{
  "n_layer": 11,
  "d_model": 384,
  "n_head": 12,
  "n_kv_head": 12,
  "head_dim": 32,
  "d_mlp": 1536,
  "vocab_size": 8192,
  "activation": "gelu",
  "norm": "layernorm",
  "norm_place": "pre",
  "norm_eps": 1e-06,
  "positions": "learned",
  "qk_norm": true,
  "attn_scale": 0.177,
  "bias": "none",
  "tie_embeddings": true,
  "parallel_block": false,
  "init": "normal",
  "init_std_qkv": 0.0306,
  "init_std_o": 0.0379,
  "init_std_up": 0.0437,
  "init_std_down": 0.0437,
  "optimizer": "adam_hyperball",
  "lr": 0.0116,
  "beta1": 0.9,
  "weight_decay": 0.0,
  "lr_head": 0.00559,
  "warmup_steps": 152,
  "schedule": "wsd",
  "decay_fraction": 1.0,
  "decay_shape": "linear",
  "final_lr_fraction": 0.0,
  "batch_tokens": 131072,
  "seq_len": 2048,
  "doc_mask": true,
  "train_tokens": 1150000000,
  "steps": 8774,
  "dataset": "wikipedia_en"
}
MLP neurons of a small language model. Each row is named by its layer, matrix (up: input weights; down: output weights) and neuron, and shows model dimensions 288-383. Each number is 50 + 10 x the weight over its row's rms, rounded and kept within 0 to 99.
After each neuron's rows, "fires after" lists the tokens most often just before its 100 highest values on Wikipedia text that the model never trained on; "fires before" lists the tokens most often just after its 100 highest values on Wikipedia text that the model never trained on. A number after a token or word is its count.

L4.up1317:52 44 53 42 55 63 55 32 54 57 39 53 42 35 37 58 52 35 37 55 58 41 46 59 46 63 49 26 59 48 37 51 51 72 32 55 43 59 59 40 39 70 60 44 69 47 41 59 61 57 61 57 49 34 43 53 39 50 48 59 47 60 49 53 45 50 43 52 45 62 46 59 41 52 47 32 38 54 68 37 41 58 42 48 45 63 66 60 55 52 57 66 60 48 43 61
L4.down1317:52 60 52 45 37 50 50 40 42 56 30 30 36 50 34 54 47 39 50 44 74 29 70 46 45 56 45 33 65 55 49 57 51 52 56 43 50 54 50 39 66 54 46 41 57 49 41 49 66 63 57 50 50 48 41 73 37 37 33 58 45 58 51 47 38 63 38 44 42 46 44 51 61 36 34 39 54 49 57 43 65 39 30 36 49 50 80 57 35 52 60 68 54 37 41 64
fires after: "\n" 57, " |" 10, "ograph" 4
fires before: "\n" 60, " |" 10, "==" 8

L5.up953:46 38 40 79 53 35 62 37 40 43 42 36 51 58 45 60 53 15 55 61 38 54 51 57 43 26 52 50 48 51 60 54 42 34 47 40 49 56 48 47 63 60 62 50 71 53 55 53 55 52 51 42 29 38 39 50 42 45 65 54 37 62 33 39 49 33 50 60 31 37 62 49 38 53 60 40 50 50 46 29 68 41 60 59 48 55 52 58 46 40 58 30 54 31 52 59
L5.down953:40 59 53 53 56 56 54 49 59 37 49 49 60 62 38 54 56 55 47 72 37 54 50 44 54 56 45 49 44 61 61 58 69 33 58 32 53 44 52 55 49 29 39 53 36 57 51 59 45 53 54 47 31 55 39 44 50 50 67 60 69 57 51 45 37 45 46 46 38 62 42 41 50 40 42 38 59 43 43 49 42 34 50 64 67 53 52 56 45 55 55 41 29 65 44 75
fires after: " " 54, "\n" 6
fires before: "\n" 29, " " 22, " 1" 5

L4.up1002:57 55 25 39 45 49 41 72 55 57 53 56 43 39 35 60 47 72 48 50 38 35 41 47 35 27 48 42 45 34 46 49 44 31 39 45 46 39 43 61 49 49 35 42 51 38 46 51 41 54 37 61 65 45 42 34 44 61 44 45 48 32 55 61 41 45 50 48 41 54 71 56 55 54 60 52 41 77 63 55 60 55 68 39 19 53 46 53 48 52 58 55 41 63 53 35
L4.down1002:30 73 61 32 32 54 57 63 40 53 60 43 47 40 57 53 53 47 44 79 67 41 44 58 60 47 46 40 37 48 59 52 51 63 52 41 51 53 48 61 51 58 41 51 48 65 41 31 69 54 54 41 43 48 46 45 45 51 52 20 49 44 33 41 45 56 69 55 55 42 45 57 59 76 50 52 58 43 51 60 39 66 45 54 59 59 41 53 46 34 82 34 62 49 44 34
fires after: " =" 37, "\n" 19, "-" 4
fires before: "\n" 47, ")" 4, "akh" 4

L3.up506:42 43 47 61 48 48 49 53 60 46 55 59 48 58 41 59 45 46 48 63 50 63 40 52 42 36 57 53 64 41 62 51 50 46 55 59 41 65 51 55 49 60 60 45 59 50 61 53 51 43 41 33 43 33 60 50 54 35 41 61 42 50 57 67 62 33 44 61 40 48 57 40 32 51 59 53 45 45 49 52 47 45 46 48 36 43 55 42 53 45 55 39 51 57 59 44
L3.down506:40 53 53 51 59 27 57 60 42 51 51 59 51 51 53 54 49 47 47 43 51 42 41 58 41 37 56 61 62 62 59 18 36 33 52 51 38 54 55 58 53 42 42 41 46 55 73 83 49 60 18 54 47 53 29 46 46 55 50 52 53 44 51 59 26 56 52 49 58 44 62 49 58 47 52 68 45 63 52 39 60 38 68 29 42 49 63 49 57 61 62 49 51 42 58 61
fires after: "\n" 100
fires before: " " 43, " District" 6, " Total" 5, " A" 4

L6.up1003:30 31 56 60 47 47 55 54 42 47 58 51 54 56 35 39 57 44 52 50 52 44 40 51 37 57 49 46 59 50 50 48 49 58 44 48 54 36 45 48 69 67 50 58 60 45 24 35 49 36 67 47 69 33 52 51 38 44 59 53 45 62 41 50 53 54 47 69 52 44 46 42 27 35 66 51 49 55 46 39 41 59 47 41 59 52 43 44 51 54 59 35 47 41 40 44
L6.down1003:61 43 39 45 68 48 56 56 47 68 57 53 52 46 66 32 52 50 48 59 53 56 61 56 44 55 36 42 49 70 49 58 46 47 66 43 44 62 46 39 46 55 63 50 46 48 44 58 48 69 42 56 66 71 43 47 51 59 20 41 28 38 45 53 50 54 69 53 72 56 64 35 47 43 62 59 56 34 52 62 54 52 45 38 45 45 60 57 50 37 69 36 33 44 56 51
fires after: " |" 68, "|" 8
fires before: " |" 78

L4.up1405:52 45 40 57 48 48 52 50 36 47 52 50 37 54 48 46 47 52 57 42 49 57 45 46 51 42 58 45 58 58 69 40 47 44 36 36 50 56 53 41 50 27 45 47 62 48 57 47 57 39 57 58 60 33 46 53 49 21 63 48 43 50 51 43 60 37 47 51 50 81 64 46 53 47 64 42 48 54 38 54 45 40 61 46 39 45 47 47 60 55 55 58 64 45 48 42
L4.down1405:57 49 55 52 54 49 47 51 52 48 63 44 39 40 71 35 49 49 56 46 57 77 67 54 52 40 43 56 46 55 51 48 48 47 40 61 74 36 49 43 54 30 50 47 51 49 46 53 60 62 61 55 32 62 48 51 38 57 50 27 33 63 53 47 52 38 56 63 45 60 51 59 57 43 60 51 45 43 40 38 39 52 53 46 50 40 50 55 45 45 38 55 52 34 42 40
fires after: "\n" 51
fires before: "\n" 48, "C" 5

L4.up1279:40 63 43 60 45 58 56 60 52 44 52 38 62 39 47 44 50 49 54 53 45 49 43 37 34 50 59 47 42 53 43 49 38 51 47 47 48 66 55 56 36 49 51 32 52 46 55 61 58 59 42 48 66 40 29 52 40 37 56 57 24 55 50 56 40 45 47 52 51 33 60 68 41 48 58 53 50 51 48 29 44 58 59 40 25 44 49 48 68 39 52 44 63 24 46 45
L4.down1279:41 50 55 57 70 44 48 61 34 45 57 61 28 72 56 51 44 30 49 38 33 57 54 62 63 48 31 52 48 58 50 67 50 43 47 65 64 45 45 53 65 54 68 68 53 59 28 32 50 35 52 44 59 35 59 41 49 71 58 43 46 58 57 31 57 54 56 37 43 67 37 38 51 45 38 39 24 50 64 53 57 45 46 40 63 58 54 52 27 47 59 63 32 72 36 49
fires after: "\n" 86
fires before: "|" 20, "-" 16, "===" 15, "=" 8, " Year" 5

L6.up399:46 48 61 68 61 50 63 59 47 46 53 35 54 49 52 40 57 43 50 69 40 36 42 21 44 50 63 47 50 59 44 51 47 45 47 48 44 64 42 32 30 64 54 24 36 62 39 57 48 58 60 42 60 53 56 50 50 34 48 46 37 55 58 51 52 49 43 57 43 37 51 55 52 30 38 52 45 60 37 41 60 36 73 46 58 36 38 55 45 43 54 55 52 50 57 63
L6.down399:51 59 43 51 53 67 63 49 38 56 55 44 53 41 40 22 53 42 41 42 45 54 48 54 46 46 48 48 47 52 40 42 48 42 65 45 37 73 51 48 45 61 40 45 53 41 68 32 58 62 48 42 50 48 73 53 40 65 42 43 56 46 20 46 50 52 43 56 61 43 39 61 65 19 63 41 48 58 41 43 49 63 60 44 40 44 72 48 41 30 50 60 41 57 47 61
fires after: " " 20, "\n" 19, "==" 15, " Candidate" 13, " Party" 9, " Votes" 7
fires before: " " 15, " Candidate" 13, " Votes" 12, " Party" 8, " also" 7, " %" 7

L6.up1347:63 47 60 67 46 36 55 34 50 59 64 35 49 68 37 54 59 39 62 60 58 49 43 64 36 66 45 50 46 43 34 54 39 54 45 50 50 44 44 60 67 48 46 48 47 39 49 49 42 68 64 55 43 43 52 55 48 46 61 35 41 53 50 51 54 57 41 54 37 49 45 49 60 43 54 37 47 32 51 21 60 35 37 47 51 59 61 40 38 18 50 55 56 51 51 55
L6.down1347:42 48 60 56 52 60 48 46 56 37 57 56 58 55 57 45 56 48 62 65 51 53 51 58 56 60 57 50 48 68 64 47 54 49 56 34 58 42 47 65 50 47 41 53 28 39 63 56 38 52 55 51 28 55 46 60 39 68 65 47 69 63 39 43 43 50 46 56 46 60 35 49 43 26 59 41 44 47 59 47 55 61 43 58 59 47 65 58 53 46 53 59 34 60 43 53
fires after: " |" 33, " " 31, " Apps" 10, " —" 8, " 0" 8, " Goals" 5
fires before: " |" 33, " " 15, " —" 12, " Goals" 7, " 0" 7, " Apps" 5

L6.up773:61 52 60 65 60 58 60 59 47 66 43 30 49 57 54 51 56 46 54 63 48 44 59 59 45 58 46 41 57 63 53 36 56 35 49 58 38 58 51 40 50 59 76 47 52 41 63 38 48 52 58 33 54 45 47 50 50 49 57 43 40 56 62 47 44 36 50 66 26 31 61 56 52 52 47 43 46 46 35 45 44 31 58 58 51 43 64 55 37 38 42 50 55 52 61 52
L6.down773:29 45 52 63 57 53 56 48 44 22 49 56 52 38 51 36 57 58 44 68 47 53 70 64 48 58 62 72 54 58 39 58 59 62 56 45 45 36 50 54 56 45 60 37 58 52 45 66 61 46 33 39 56 42 38 64 40 52 45 50 49 50 52 49 52 29 54 55 40 59 49 21 48 49 36 41 54 54 44 63 30 52 49 40 49 36 45 58 35 51 51 42 42 35 39 74
fires after: " " 62, " 0" 22, " |" 10, " —" 4
fires before: "\n" 31, " " 20, " 0" 13, " |" 10, " —" 8

L3.up1481:47 27 64 57 39 63 50 50 47 51 35 67 24 48 47 39 44 53 49 45 40 55 45 24 49 53 68 41 45 38 60 32 55 87 31 58 46 49 52 62 45 60 39 42 43 41 52 54 52 56 42 51 36 47 53 53 47 45 45 58 44 58 61 53 66 39 49 70 44 39 59 42 64 49 46 42 46 53 47 42 28 74 47 53 48 32 41 48 49 70 46 42 39 57 43 53
L3.down1481:47 55 45 64 43 66 59 46 44 66 42 72 50 65 64 46 50 43 53 35 53 45 59 76 48 49 40 59 61 59 52 50 56 50 47 60 41 56 46 50 53 57 37 45 44 48 50 54 43 51 66 66 62 47 35 45 34 48 36 41 58 51 62 33 50 37 55 48 62 46 64 27 39 60 55 43 41 44 33 44 41 64 45 51 46 50 55 47 37 49 61 47 32 32 34 50
fires after: " |" 29, "|" 22, "-" 7, "\n" 6
fires before: " |" 52, " of" 8, ":" 6

L5.up697:45 61 53 44 49 52 52 40 51 38 62 36 51 64 39 49 52 41 52 55 64 50 46 40 40 72 51 51 41 47 59 52 39 35 49 42 43 63 42 53 43 55 44 36 49 47 50 55 63 57 44 44 52 40 24 47 50 46 67 46 41 69 47 59 51 51 41 55 52 48 61 73 59 47 41 52 46 44 41 33 53 59 74 41 53 49 53 43 38 55 48 36 46 50 39 58
L5.down697:45 69 53 51 56 65 35 50 49 37 57 34 50 74 48 52 49 31 49 34 30 56 47 40 41 49 42 56 52 66 60 55 59 57 48 59 52 47 47 54 52 51 53 64 38 70 50 40 66 54 56 38 71 46 27 51 41 61 49 52 49 52 49 39 41 59 37 69 45 67 37 53 50 45 65 48 43 40 30 47 51 62 42 39 68 62 28 41 36 56 41 54 38 51 63 47
fires after: "\n" 83
fires before: "|" 21, " Year" 11, " Party" 10, " Rank" 4, " No" 4

L3.up653:57 43 42 61 40 60 50 58 39 60 55 65 44 57 44 39 53 50 36 43 47 45 57 69 59 61 30 39 40 52 55 51 52 52 61 50 61 55 41 53 39 59 74 52 58 48 38 51 40 43 26 29 50 35 49 63 47 47 25 51 45 41 44 53 53 33 47 50 40 61 58 51 32 57 52 53 52 52 48 41 34 39 50 50 57 42 55 53 49 60 58 42 52 67 51 66
L3.down653:29 46 39 49 54 46 55 55 25 42 54 57 45 54 80 45 49 46 48 44 77 50 46 46 61 52 55 44 45 55 25 75 43 46 50 60 73 53 48 50 50 54 60 40 53 52 37 57 50 59 44 41 42 37 47 47 68 44 38 49 42 48 50 43 51 54 63 44 34 56 71 79 41 52 46 41 68 55 38 47 48 36 38 40 70 48 42 51 47 41 52 35 44 77 46 48
fires after: " |" 63, ";" 14, "|" 7
fires before: " |" 29, "." 17, "," 14, ";" 7, "2" 4

L6.up148:32 44 53 47 55 73 48 53 56 55 62 55 52 36 51 49 37 64 44 50 35 34 44 43 41 41 75 57 53 45 37 49 66 73 59 40 72 58 67 52 47 52 54 46 51 53 66 67 47 37 47 48 60 48 55 38 43 44 54 55 56 52 36 40 62 55 51 56 45 30 34 44 46 60 56 61 45 58 40 54 44 52 41 30 31 38 51 60 58 33 44 51 65 54 72 40
L6.down148:52 51 41 34 51 44 40 58 47 40 52 39 61 59 54 50 52 66 42 64 40 49 55 40 49 56 56 49 32 59 64 43 37 40 65 58 44 40 45 54 40 60 61 58 50 64 71 56 57 31 52 49 34 66 74 69 37 46 30 40 53 50 62 66 54 38 59 42 43 48 51 40 71 63 37 50 56 65 66 40 58 49 56 69 61 39 55 54 56 35 59 46 44 39 34 47
fires after: "19" 20, "–" 13, "00" 12, "-" 9, ")" 7, "10" 4
fires before: " |" 25, "°" 10, ":" 9, ")" 8, "2" 5, "\n" 4

L5.up77:48 45 51 35 47 51 62 60 66 61 58 44 52 62 42 43 56 60 43 40 50 57 53 49 57 46 61 37 51 73 48 51 53 42 47 45 63 45 63 43 45 49 66 49 58 49 51 44 40 68 63 47 42 32 42 37 41 55 47 56 38 38 48 63 70 38 51 46 61 36 43 44 45 64 52 65 56 61 47 48 46 57 62 53 39 62 51 46 68 35 66 46 58 37 51 46
L5.down77:38 36 48 51 40 17 53 57 39 61 41 51 53 32 42 30 46 51 53 49 39 48 74 54 55 56 37 60 40 56 43 60 50 39 36 43 66 43 52 56 50 42 57 48 61 70 38 49 41 44 59 52 40 57 50 45 37 43 47 53 55 53 65 50 47 56 74 55 40 42 64 57 64 45 50 50 28 47 36 43 47 57 50 41 37 49 35 52 48 52 54 52 38 74 53 53
fires after: "." 45, "\n" 20, ")." 4
fires before: "\n" 47, "==" 8

L6.up710:35 58 55 54 54 39 43 44 49 47 51 49 51 76 27 59 54 53 59 50 33 45 50 57 57 52 25 47 67 52 56 62 42 66 53 45 53 68 49 39 42 39 65 47 54 27 42 57 26 75 44 46 40 44 49 52 56 56 65 38 47 61 52 43 51 51 40 44 21 49 44 63 65 43 43 51 55 36 67 40 65 35 45 54 40 65 45 43 45 39 46 54 47 61 56 41
L6.down710:56 57 47 53 52 41 58 43 43 55 48 35 57 65 65 39 43 48 49 49 54 48 51 52 48 33 47 54 64 56 58 49 59 59 45 58 31 63 54 53 43 57 55 45 43 26 55 57 41 49 55 63 45 44 63 47 49 58 36 64 42 54 64 61 60 69 48 51 47 52 58 68 53 54 77 54 43 45 47 54 57 56 57 65 62 56 43 54 34 48 66 56 63 78 52 61
fires after: " |" 33, ";" 9, "HL" 6, " 0" 6, " 10" 5
fires before: " |" 33, " 0" 11, ";" 9, " 4" 7, " " 5, " 10" 4

L5.up1483:47 26 48 56 42 46 55 60 39 46 66 55 33 47 34 42 48 72 53 42 45 51 47 47 52 47 68 35 54 46 38 54 66 24 40 47 50 51 57 37 35 51 51 44 40 61 47 62 62 63 57 54 63 47 47 62 50 42 42 46 53 58 59 53 58 55 39 39 44 29 48 44 49 44 51 59 47 57 65 62 48 69 45 49 51 49 60 53 54 49 61 28 52 59 49 51
L5.down1483:36 55 42 51 47 57 32 57 53 64 77 45 54 53 59 55 52 54 53 51 31 52 56 47 55 56 46 44 50 46 36 50 63 47 34 55 42 51 50 37 71 52 50 50 48 55 59 58 47 61 39 59 28 53 48 47 63 64 31 41 56 53 49 53 48 76 58 51 26 37 51 63 67 50 43 46 64 34 61 67 47 58 59 58 44 71 60 55 50 63 42 50 34 62 38 27
fires after: " |" 27, "|" 15, "-" 10, " Total" 8, " a" 4
fires before: " |" 40, ":" 15, " of" 10, " votes" 7

L6.up777:68 51 52 33 67 64 50 35 49 61 58 50 58 58 41 45 43 41 50 50 64 43 32 43 48 69 43 29 68 50 53 54 47 37 39 61 50 50 48 42 44 50 51 57 52 45 30 44 27 57 45 41 67 41 50 53 59 67 56 62 31 73 54 47 55 40 45 56 54 49 41 53 48 50 58 36 47 58 41 65 43 34 29 44 35 46 69 53 52 44 40 56 64 51 61 56
L6.down777:56 36 45 50 42 59 48 35 53 38 71 45 47 47 50 63 59 49 51 37 37 36 57 52 47 42 44 51 61 33 46 77 61 68 54 56 28 50 51 43 40 83 52 43 31 40 59 40 61 62 42 46 44 55 64 57 42 56 36 57 30 54 38 41 47 53 42 70 47 58 52 58 57 31 64 38 39 28 31 66 56 56 31 41 43 37 47 51 64 56 49 56 45 51 52 67
fires after: "\n" 85, " 1994" 6
fires before: "===" 31, "==" 9, "|" 8, "-" 6, "L" 5

L6.up1346:43 42 65 51 39 63 64 38 42 68 55 45 59 50 49 39 58 56 54 49 43 50 50 55 56 56 64 58 42 52 63 42 36 58 29 60 58 67 51 33 61 49 57 41 64 54 52 48 45 43 58 57 47 39 62 37 40 69 49 52 41 45 65 76 44 64 47 47 42 49 57 33 46 47 51 38 47 38 49 70 58 44 57 49 51 53 55 38 28 43 55 57 46 60 51 48
L6.down1346:56 48 18 59 43 41 69 62 41 46 46 35 48 64 57 43 48 37 45 48 53 70 61 56 54 48 48 38 42 46 50 45 50 44 89 57 44 44 48 62 62 49 72 40 53 44 60 59 64 55 51 54 53 49 65 57 46 49 50 41 57 42 49 63 45 50 42 51 45 47 45 45 50 41 39 49 38 54 41 50 32 50 63 48 41 60 43 49 55 52 70 50 47 65 58 59
fires after: " |" 50, " " 4
fires before: " |" 41, "\n" 17, " " 11

L5.up1397:48 62 56 60 24 50 55 65 49 43 70 52 36 33 50 47 47 52 37 78 54 36 48 59 39 36 40 36 57 69 55 59 45 57 51 25 58 61 45 31 50 58 49 42 35 49 43 53 38 62 43 67 45 48 49 26 45 54 68 42 45 50 45 52 56 17 44 47 59 47 53 50 59 53 56 40 30 48 62 33 68 41 59 47 33 53 40 50 54 48 62 55 45 38 51 42
L5.down1397:51 60 51 61 57 53 50 43 38 41 61 47 50 35 44 57 52 62 36 46 56 54 38 56 56 37 39 52 42 56 56 64 49 48 44 44 40 30 57 58 21 59 35 48 51 77 47 52 58 69 42 55 34 45 45 43 55 38 43 62 57 52 46 44 44 33 54 57 69 40 43 40 37 54 55 44 65 60 45 37 47 47 52 52 43 57 41 46 41 62 40 66 54 60 50 55
fires after: "." 78, ".\"" 6
fires before: "\n" 85, "-" 5

L5.up1486:34 62 58 45 36 49 45 52 50 42 42 48 35 56 33 49 66 57 56 51 52 59 54 44 52 65 50 51 69 52 74 61 48 53 59 72 49 71 49 35 38 53 46 44 46 28 35 50 49 77 26 32 67 45 44 52 55 44 50 56 39 56 54 66 50 54 41 40 51 46 68 56 32 48 56 71 47 43 66 60 53 67 50 43 58 44 54 55 42 56 48 51 52 62 48 38
L5.down1486:63 55 62 46 57 42 63 42 51 48 45 39 57 52 41 55 50 54 61 66 53 56 58 42 46 59 37 51 60 35 48 71 48 65 46 50 43 62 47 63 39 37 48 54 52 55 54 30 51 56 40 31 50 54 50 39 34 48 62 63 44 57 41 57 32 48 44 50 49 44 60 52 65 28 55 46 65 21 50 58 46 53 51 44 53 65 57 61 50 58 64 55 62 44 53 42
fires after: " |" 46, ";" 22, " as" 4
fires before: " |" 46, " of" 13, ";" 12, "." 6, "-" 5

L3.up1426:45 53 52 59 41 45 52 29 42 50 67 52 49 28 53 38 56 60 47 54 35 41 62 52 58 35 79 50 36 67 43 58 27 57 53 74 60 53 54 57 52 52 40 55 63 55 46 57 53 33 49 49 51 50 42 31 51 48 31 65 49 54 36 45 68 31 50 46 54 45 57 68 41 44 51 76 53 48 65 54 48 49 60 43 49 53 63 34 70 44 49 65 59 39 76 41
L3.down1426:46 52 76 49 45 44 46 50 44 41 58 37 41 61 63 68 48 41 57 60 57 49 46 64 34 63 59 63 48 70 47 59 55 48 68 50 44 59 54 55 28 60 47 49 63 55 34 41 51 62 56 66 45 52 45 63 57 41 44 50 67 58 56 53 62 38 64 36 64 54 52 23 71 63 35 41 46 32 49 44 57 45 62 60 62 47 46 53 57 45 42 53 53 46 51 39
fires after: " (" 36, "-" 20, "–" 10, "\n" 9, " in" 6, "," 4
fires before: ")" 27, ":" 10, "\n" 9, "-" 8, ")." 7, "." 4

L6.up634:54 48 37 52 51 50 58 37 55 70 52 63 49 69 42 51 48 58 41 33 48 38 36 48 41 55 47 45 58 55 37 37 50 76 40 61 51 58 41 58 58 49 45 41 36 53 50 52 54 64 33 54 55 44 39 50 38 66 60 50 57 39 49 44 36 61 37 52 51 62 74 40 33 41 57 37 47 57 55 64 44 52 44 54 38 53 48 42 37 55 32 69 38 32 47 52
L6.down634:57 51 39 60 52 59 49 47 57 63 52 61 54 64 73 37 54 62 55 34 47 40 50 50 66 48 78 48 59 69 35 40 53 59 43 55 45 54 48 51 51 51 44 54 57 37 58 49 49 26 43 53 43 63 62 40 45 34 45 45 60 56 62 62 39 62 44 59 49 42 59 41 59 50 37 41 33 43 51 59 51 52 51 61 38 48 59 54 47 60 30 50 46 41 44 49
fires after: " |" 49, " were" 5, "|" 4
fires before: "." 32, " to" 11, "'s" 6, " (" 5

L4.up1242:18 46 50 59 39 58 58 62 39 70 55 58 54 52 41 62 50 48 52 62 59 45 42 42 49 42 68 41 43 57 65 50 50 58 50 41 59 46 44 20 41 48 47 41 41 46 38 41 43 40 43 41 36 48 29 25 42 36 40 69 55 36 63 53 49 45 45 48 50 37 50 62 58 55 51 52 50 61 68 44 67 61 52 58 34 50 46 45 50 50 46 47 38 62 49 52
L4.down1242:49 45 44 63 75 62 45 62 48 63 52 52 69 56 56 64 45 30 52 55 56 47 47 59 39 46 49 56 42 56 66 34 54 31 54 51 75 45 51 46 43 50 32 59 53 52 47 59 64 45 37 52 52 68 50 26 65 37 45 71 71 60 37 64 34 47 47 57 46 44 60 51 44 48 56 50 56 43 60 43 49 60 40 59 45 57 34 50 52 42 41 52 39 55 43 57
fires after: "\n" 36, ")" 8, ";" 5, " 1" 4
fires before: "-" 45, "=" 18, "\n" 18

L3.up1055:56 49 50 47 47 37 53 58 40 59 37 40 49 40 39 50 44 41 50 53 63 52 44 37 51 30 53 40 64 55 50 55 53 60 48 52 47 57 44 52 55 74 55 50 36 42 73 58 53 45 57 69 51 29 60 57 43 65 43 62 37 47 38 60 48 41 41 55 52 51 40 48 32 54 44 38 43 52 64 37 51 41 47 33 56 40 40 49 41 58 37 59 58 40 31 37
L3.down1055:51 60 67 44 47 69 68 66 60 48 52 33 43 38 33 55 49 37 39 59 63 48 62 45 51 46 27 49 69 50 43 46 56 44 51 28 58 63 50 41 63 45 54 36 65 55 49 36 45 66 67 49 50 46 42 59 43 44 63 68 54 61 49 51 53 49 53 37 41 50 55 55 58 58 48 48 76 52 57 30 52 44 45 48 59 67 58 60 50 44 38 75 52 53 56 50
fires after: "\n" 56, " =" 29
fires before: "\n" 90

L6.up846:57 54 27 36 46 55 47 62 67 51 47 71 44 46 24 46 68 66 50 45 58 46 56 54 61 56 48 54 46 48 61 25 38 59 37 70 63 56 60 53 46 58 55 36 36 37 50 49 67 52 72 43 49 45 52 39 28 54 32 49 36 54 50 55 35 35 41 55 51 49 67 42 33 51 53 59 46 53 54 35 43 43 51 48 44 32 65 54 41 43 47 39 45 33 51 35
L6.down846:43 54 54 45 37 49 52 44 50 66 39 59 50 65 42 53 49 60 49 44 58 55 50 60 43 55 52 42 59 63 58 65 58 35 50 51 47 49 48 38 60 53 50 50 36 41 36 51 56 57 35 58 67 35 52 44 64 68 64 54 46 42 57 30 51 46 41 60 48 43 55 56 31 52 56 61 50 57 62 52 39 55 58 44 35 50 49 53 52 58 28 49 59 24 43 51
fires after: "|" 63, "\n" 5
fires before: " |" 48, "–" 17, ":" 7

L6.up1412:57 54 59 65 61 31 55 32 44 59 56 34 67 55 40 48 49 45 47 34 58 42 48 55 43 52 51 54 39 60 50 34 35 32 39 17 65 38 40 43 33 51 58 38 33 39 57 64 52 62 53 57 43 39 50 46 47 48 30 47 48 56 53 36 51 51 42 41 44 40 54 44 49 54 52 48 51 48 60 51 39 62 47 52 33 58 43 54 53 48 63 24 50 38 66 38
L6.down1412:59 37 57 64 49 36 46 47 52 50 66 56 46 42 67 41 45 52 39 44 53 71 52 74 43 50 39 29 53 54 52 52 51 50 47 28 47 38 46 52 39 52 49 54 44 56 54 60 73 38 61 65 46 45 40 47 44 55 52 67 67 54 30 39 53 46 55 51 56 53 48 48 17 55 41 50 35 41 45 49 46 60 77 48 67 45 43 52 75 48 61 53 42 49 53 44
fires after: " 0" 25, " 1" 12, " |" 12, " 2" 8, "1" 6
fires before: " 0" 28, " 1" 14, " |" 12, " 2" 7, " 5" 6, " 4" 5

L6.up1081:51 51 49 52 41 41 41 37 42 46 66 50 39 57 37 68 42 41 53 61 58 45 45 44 45 41 70 36 53 46 50 50 56 50 51 40 50 59 46 59 37 55 37 42 36 52 56 46 38 50 58 55 52 47 55 48 27 51 49 47 35 77 42 50 41 60 47 48 67 51 56 67 40 30 49 56 34 59 36 37 36 41 60 30 36 64 51 42 54 43 63 34 49 51 46 49
L6.down1081:50 54 42 40 60 40 57 54 60 60 63 43 73 65 51 36 48 54 61 65 56 39 48 49 52 56 39 44 64 43 54 68 70 22 56 40 45 39 56 53 61 54 52 45 58 55 55 58 53 51 40 45 78 63 62 39 34 51 57 54 53 70 66 56 49 60 59 27 56 46 60 60 66 46 59 47 41 54 46 41 55 49 40 43 61 47 51 47 29 36 54 44 37 52 57 55
fires after: " |" 28, "|" 15, "-" 14, ":" 8
fires before: " |" 37, "ent" 16, ":" 9

L6.up216:70 58 56 42 53 50 53 57 53 63 48 47 59 53 54 36 46 50 53 59 46 55 57 60 31 56 54 58 53 60 55 62 59 48 49 60 69 46 62 20 30 65 56 34 56 46 51 58 39 77 57 45 46 48 46 49 36 55 49 79 48 41 49 49 45 60 47 39 48 34 51 64 45 53 41 55 52 39 57 42 44 44 40 28 41 44 69 48 38 45 40 42 59 35 63 41
L6.down216:61 40 57 60 39 50 29 28 61 53 51 53 45 52 52 55 51 51 44 44 54 60 47 43 45 48 75 48 66 45 48 53 60 35 49 64 42 40 52 40 39 59 50 53 50 51 50 47 73 48 30 50 40 45 47 64 61 51 83 63 34 46 54 67 62 53 68 53 49 55 48 56 58 54 35 36 45 59 56 41 46 68 50 44 49 49 56 59 56 45 56 54 46 47 62 52
fires after: "|" 33, "\n" 18, "-" 15, "–" 5, "==" 5, " |" 4
fires before: " |" 26, ":" 17, "–" 11, " medal" 7